Part of a small language model's weights.
Size: 10 layers, width 192, 3 heads of 64 (1 for keys and values).
MLP neurons of a small language model. Each row is named by its layer, matrix (gate and up: input weights) and neuron, and shows model dimensions 32-95. Each number is 50 + 15 x the weight over its row's rms, rounded and kept within 0 to 99. A neuron's up and down rows have the sign that makes its largest values positive.
After each neuron's rows, "fires on" lists the tokens most often at its 100 highest values on Wikipedia text that the model never trained on. A number after a token or word is its count.

L3.gate307:58 32 54 40 41 57 62 32 41 46 59 45 35 31 61 58 43 48 66 26 36 53 51 54 55 57 78 58 46 57 81 31 66 63 46 42 31 61 36 56 74 71 67 67 56 67 46 51 25 74 26 41 27 59 24 44 63 34 57 23 13 45 63 43
L3.up307:61 79 69 40 69 32 54 40 66 31 40 45 73 57 27 39 35 49 61 49 69 58 58 14 22 73 57 60 51 47 30 44 48 44 86 78 36 46 62 53 34 41 54 46 46 85 49 42 26 48 54 57 88 61 52 58 48 39 65 77 32 44 42 39
fires on: "ar" 20, "qu" 12, "i" 10, "ul" 8, "ou" 8

L3.gate161:51 39 68 51 53 28 47 56 43 43 60 53 57 65 28 62 50 48 30 61 70 60 51 30 42 67 23 59 56 18 52 32 58 70 69 45 78 46 89 53 38 28 64 38 63 69 48 40 54 82 19 28 42 38 63 55 60 41 56 54 36 55 56 55
L3.up161:76 18 47 40 40 74 64 38 40 82 62 64 58 62 67 59 64 68 43 44 56 69 66 72 41 46 33 58 43 29 76 58 62 44 39 58 51 23 53 36 38 48 49 93 43 69 37 35 52 52 48 61 58 59 48 53 46 49 57 50 59 21 36 61
fires on: "an" 20, "e" 14, "en" 11, "le" 10, "y" 7, "re" 5

L7.gate257:45 48 44 66 71 46 51 46 47 56 77 81 45 51 58 42 51 48 25 37 53 54 45 60 34 78 26 40 52 46 19 55 57 66 36 44 82 59 69 02 32 44 36 31 57 59 67 33 58 50 25 18 41 31 57 48 45 47 67 62 76 40 48 25
L7.up257:49 66 71 25 48 60 43 82 76 45 56 27 64 64 45 56 67 31 46 16 38 34 56 47 67 34 58 28 42 72 31 48 68 40 61 53 45 54 38 53 57 70 51 61 24 50 52 55 77 43 26 21 75 26 47 54 40 40 60 46 45 68 38 62
fires on: " ne" 34, " |" 14, "a" 9, "it" 6, "iz" 5, "ect" 5

L5.gate203:72 41 60 68 73 48 83 56 36 85 51 68 56 50 20 51 57 56 61 44 71 31 44 22 34 53 46 57 35 54 29 66 47 43 54 27 49 61 48 63 50 61 55 55 67 44 54 56 46 43 53 48 57 53 22 57 36 67 71 25 27 27 50 46
L5.up203:68 44 57 23 34 70 26 35 68 55 40 90 43 57 64 58 57 54 47 44 65 62 26 60 46 67 73 65 50 35 57 65 47 37 47 66 44 73 69 23 67 75 67 66 50 45 69 48 61 37 78 56 70 54 27 26 41 45 39 33 69 46 38 47
fires on: "-" 21, "ur" 14, "s" 10, "O" 6, "f" 6

L3.gate209:47 31 55 75 84 47 76 53 60 78 65 62 43 32 51 63 67 31 53 47 12 44 37 64 37 22 17 59 34 56 60 31 72 48 59 46 52 38 39 53 28 55 58 68 73 43 42 33 49 79 19 53 55 49 53 60 59 50 62 44 24 31 38 67
L3.up209:45 37 44 54 59 46 56 50 61 44 58 51 73 43 39 82 65 51 51 35 67 61 76 46 74 32 74 78 41 47 55 57 60 87 52 59 58 35 60 00 45 54 56 30 43 34 46 38 32 41 60 63 45 31 68 47 60 37 57 64 58 46 51 56
fires on: "ent" 33, "ue" 10, "ra" 9, "ral" 8, "z" 7, "t" 6

L7.gate189:77 39 69 62 43 63 50 42 72 55 63 56 86 47 46 25 52 39 42 33 49 53 39 76 50 67 34 62 32 59 46 65 34 55 53 27 31 39 46 31 40 44 67 38 26 67 38 50 40 68 51 29 48 27 58 76 65 26 44 26 45 63 44 60
L7.up189:61 48 63 40 53 30 60 41 42 46 67 26 50 67 21 53 67 65 34 59 44 41 40 55 68 51 32 62 41 40 59 58 63 62 62 42 62 68 40 53 40 68 55 49 54 70 39 55 08 57 46 20 31 43 47 56 50 37 62 39 61 50 70 86
fires on: "it" 32, "b" 9, "E" 7, "per" 7, "ron" 6, "ab" 5

L3.gate157:57 64 29 39 47 45 43 32 42 39 48 45 65 41 65 59 44 49 79 74 42 61 49 43 49 44 60 34 49 55 73 72 36 80 52 50 56 38 61 57 45 93 45 39 52 25 45 33 36 46 46 53 51 57 66 54 72 48 62 58 42 71 24 58
L3.up157:49 77 38 60 33 54 30 38 25 69 23 57 65 27 60 47 73 52 28 32 47 55 31 26 67 53 26 34 57 22 48 46 53 47 38 80 62 46 42 51 29 29 30 38 34 62 53 30 55 31 52 46 44 47 50 43 57 35 70 39 66 52 30 57
fires on: "-" 65, "and" 9

L5.gate241:55 42 69 64 38 54 35 37 61 51 73 47 65 54 82 66 37 52 32 53 43 70 54 44 60 45 49 42 71 80 45 59 30 41 64 54 76 47 65 53 61 58 45 60 82 47 52 52 24 20 55 28 53 59 53 47 34 35 52 33 50 63 52 39
L5.up241:44 53 49 20 72 44 42 51 44 72 52 42 59 54 55 74 21 72 69 70 44 76 46 79 68 30 51 53 50 75 58 58 61 45 29 54 29 34 55 56 60 61 53 32 61 62 56 54 62 62 77 43 77 81 56 31 45 26 55 47 57 69 48 72
fires on: "N" 33, "ur" 16, "ing" 8, "us" 5, "W" 5, "ated" 5

L3.gate27:51 60 53 55 45 55 79 50 44 60 47 52 70 32 80 59 59 60 59 54 51 65 36 71 24 54 59 59 62 62 62 29 53 53 32 58 56 40 45 35 28 68 58 41 51 66 50 68 68 57 40 44 69 22 52 55 53 35 54 62 30 62 54 40
L3.up27:49 43 39 39 37 25 72 59 52 51 23 36 70 36 71 64 67 66 53 49 67 34 59 66 35 43 31 63 37 62 77 23 49 55 54 44 33 52 61 45 73 49 40 44 52 55 40 76 69 66 79 52 36 47 51 47 63 55 64 15 53 65 57 34
fires on: "ough" 16, "ial" 15, "e" 13, "ed" 8, "ate" 7, "her" 6

L5.gate352:42 52 68 65 48 39 47 48 62 77 48 61 59 75 83 53 57 43 36 30 41 55 57 50 33 64 24 49 69 67 49 64 47 16 43 36 48 55 63 38 60 68 65 58 30 47 57 36 65 54 43 61 38 65 53 47 57 40 44 65 14 48 42 37
L5.up352:47 40 68 49 55 47 55 33 40 55 62 58 13 47 54 37 53 32 48 42 46 56 45 51 45 72 59 31 39 49 54 66 67 50 50 28 37 35 38 61 24 55 50 34 58 53 36 62 64 60 38 73 40 56 39 43 60 50 54 49 40 58 58 71
fires on: "′" 37, "°" 19, ":" 12, "," 9, "on" 7, " May" 6

L7.gate231:69 62 34 58 40 32 55 49 54 48 39 37 60 51 29 26 49 27 58 59 58 34 56 43 61 51 42 26 72 67 58 32 62 32 42 59 49 22 44 47 40 66 33 52 35 31 60 38 48 66 27 63 59 64 64 48 60 69 64 30 49 38 29 56
L7.up231:85 48 28 26 59 77 68 41 67 51 52 52 32 63 36 32 49 40 46 63 52 49 69 65 65 43 91 38 51 38 60 41 60 84 42 31 16 58 33 53 15 37 45 41 44 41 32 90 60 55 73 17 76 75 69 43 60 65 52 11 52 45 24 41
fires on: "-" 53, "/" 14, "i" 9, "." 4, "is" 4

L5.gate152:36 14 34 82 75 50 51 40 63 59 33 50 74 47 64 58 56 40 28 23 60 40 62 49 54 39 68 26 99 57 65 33 51 64 40 44 51 38 56 47 07 50 57 76 48 51 58 44 30 49 58 44 38 78 49 49 61 47 49 47 24 63 37 43
L5.up152:72 68 49 55 57 52 56 53 61 68 32 44 53 55 51 45 62 59 41 69 68 56 66 62 60 34 26 30 54 34 44 51 55 36 36 51 36 19 46 22 53 76 60 66 62 46 15 52 85 28 80 63 61 44 30 39 48 37 56 29 55 69 43 63
fires on: "us" 27, "ublic" 7, "es" 7, "ance" 6, "ur" 6, "ial" 6

L5.gate199:49 38 45 32 40 38 54 47 50 47 59 45 63 57 52 44 36 59 69 28 45 67 52 38 69 54 49 46 39 49 51 55 31 49 26 45 45 28 60 35 46 63 55 51 69 39 46 59 46 53 41 57 60 46 60 52 55 36 33 13 59 73 70 63
L5.up199:62 33 47 64 48 49 57 38 30 47 39 38 36 44 67 72 70 64 32 26 40 21 32 48 65 41 39 70 62 57 57 29 59 33 56 48 51 32 59 53 35 20 64 48 33 60 72 70 67 35 58 68 27 48 68 68 56 18 31 61 76 56 27 61
fires on: "b" 39, " by" 7, "an" 7, "G" 6, "ated" 5

L5.gate369:44 58 45 58 28 38 57 62 14 51 61 67 69 32 81 55 45 47 57 65 51 38 46 51 59 61 27 20 40 69 30 35 33 47 36 13 63 41 29 54 16 72 57 38 43 37 29 60 10 73 59 58 60 37 53 70 63 28 32 22 37 49 52 62
L5.up369:37 20 46 32 39 47 56 46 52 42 78 39 39 41 42 42 53 79 48 33 80 44 46 68 57 38 53 47 56 47 53 54 53 28 54 40 45 48 37 32 55 55 66 39 29 63 33 54 39 46 65 46 43 60 52 33 52 52 58 31 45 09 68 53
fires on: "b" 36, "ab" 8, "ib" 7, "it" 7, "al" 7, "h" 5

L7.gate115:28 72 63 43 33 38 51 53 52 31 53 47 62 44 50 45 23 45 54 65 57 68 58 25 31 61 59 31 35 37 51 50 51 57 42 40 48 38 53 60 63 29 73 39 38 63 52 54 48 81 60 60 33 44 56 60 88 31 55 34 83 88 39 59
L7.up115:53 35 27 54 51 54 65 46 09 50 57 34 76 07 55 53 59 28 62 51 56 67 46 61 52 69 36 37 53 56 64 46 51 63 47 43 48 48 39 44 53 23 35 41 34 63 62 71 52 38 51 62 56 83 49 73 50 63 56 34 61 41 48 38
fires on: "i" 31, "ig" 14, "t" 6, "g" 5, "re" 5, "og" 4

L3.gate11:45 67 35 29 58 53 34 69 21 60 24 40 44 63 60 60 65 43 20 75 63 41 45 43 34 95 40 52 54 29 37 64 20 31 57 67 57 56 39 60 40 38 69 31 53 34 42 22 79 38 40 51 43 26 61 36 59 50 52 61 34 52 51 39
L3.up11:42 39 72 42 49 37 42 49 75 43 40 57 52 62 67 61 49 47 35 53 52 66 52 71 74 58 39 51 53 56 28 50 48 12 37 76 28 58 39 42 57 70 85 74 62 77 56 76 33 47 44 62 57 47 56 31 61 39 26 27 69 50 74 54
fires on: "an" 49, "ent" 32, "ee" 11

L5.gate50:27 37 66 46 47 43 21 69 39 42 68 35 17 26 75 35 27 60 44 65 42 58 60 57 29 56 39 59 56 50 32 52 05 57 64 54 77 41 58 59 64 54 39 62 59 67 72 31 38 48 36 04 56 49 51 59 90 63 40 59 41 60 45 38
L5.up50:46 70 35 72 42 60 47 45 54 54 48 61 06 32 54 56 43 47 37 44 66 46 68 43 59 26 66 70 48 46 35 36 45 22 53 68 51 61 30 40 47 43 21 60 44 54 76 41 50 48 34 57 57 44 12 56 62 45 65 54 32 58 39 50
fires on: "l" 25, "and" 22, "n" 17, "d" 6, "h" 4, "a" 4

L5.gate58:46 39 47 68 64 58 65 57 50 45 62 19 50 57 68 35 43 56 29 52 75 59 52 58 52 64 49 42 76 82 32 85 32 77 68 56 54 68 59 57 49 53 61 42 46 92 44 49 80 53 64 35 55 57 66 53 64 38 45 27 41 57 78 13
L5.up58:45 27 78 16 73 58 45 25 54 43 56 32 48 64 57 65 56 52 43 69 62 51 53 61 44 67 64 36 47 49 57 51 43 40 50 52 38 34 55 44 79 72 40 53 36 65 32 36 47 56 39 61 50 44 68 36 44 55 51 67 55 36 86 44
fires on: "ay" 29, "uch" 20, "ober" 9

L5.gate344:44 34 26 62 44 57 49 30 35 52 52 60 46 48 46 69 62 76 65 73 48 68 51 50 46 21 43 63 25 39 25 67 85 54 79 33 50 42 58 45 41 37 45 45 53 46 54 44 60 83 51 30 33 39 72 61 58 40 53 47 60 41 52 13
L5.up344:65 63 50 32 33 60 38 48 73 90 68 18 55 51 42 61 87 62 44 45 42 35 46 69 56 62 27 57 59 61 47 54 72 70 48 40 47 75 44 54 56 57 47 23 25 51 51 44 39 43 55 66 23 38 54 38 52 41 65 39 37 53 25 78
fires on: "z" 20, "al" 7, "d" 6, "ime" 6, "el" 6, "ch" 6

L5.gate250:45 62 53 67 66 57 53 62 70 59 40 40 48 16 66 31 73 50 36 25 80 61 48 62 52 64 48 32 63 55 80 32 52 51 45 33 66 30 30 61 58 46 53 60 45 62 47 59 69 74 53 57 29 66 42 36 59 42 56 29 30 68 83 60
L5.up250:30 76 41 57 59 23 42 36 46 48 33 40 38 31 32 54 32 47 89 45 38 71 46 80 70 62 76 36 48 74 64 29 64 49 58 41 75 48 73 74 70 27 55 28 51 47 36 83 16 46 53 56 72 79 57 59 44 18 55 48 53 37 61 54
fires on: "in" 18, "ul" 14, "id" 10, "i" 8, "ip" 7

L7.gate40:29 36 61 56 63 65 42 39 46 60 51 65 64 41 62 66 52 72 60 64 44 45 55 70 62 52 43 46 40 61 52 21 43 43 47 62 66 76 40 28 48 69 65 46 57 64 36 53 51 51 53 28 33 20 48 59 66 30 79 23 52 65 42 46
L7.up40:64 52 45 26 52 38 57 52 75 69 62 41 46 57 74 37 45 56 40 34 82 34 43 55 60 29 85 53 26 33 30 46 61 57 53 48 43 26 38 96 60 58 68 53 51 70 21 76 58 27 60 33 50 61 48 35 75 72 35 47 42 52 67 46
fires on: "og" 25, " Te" 12, "n" 7, "ation" 5, "it" 5, "ect" 5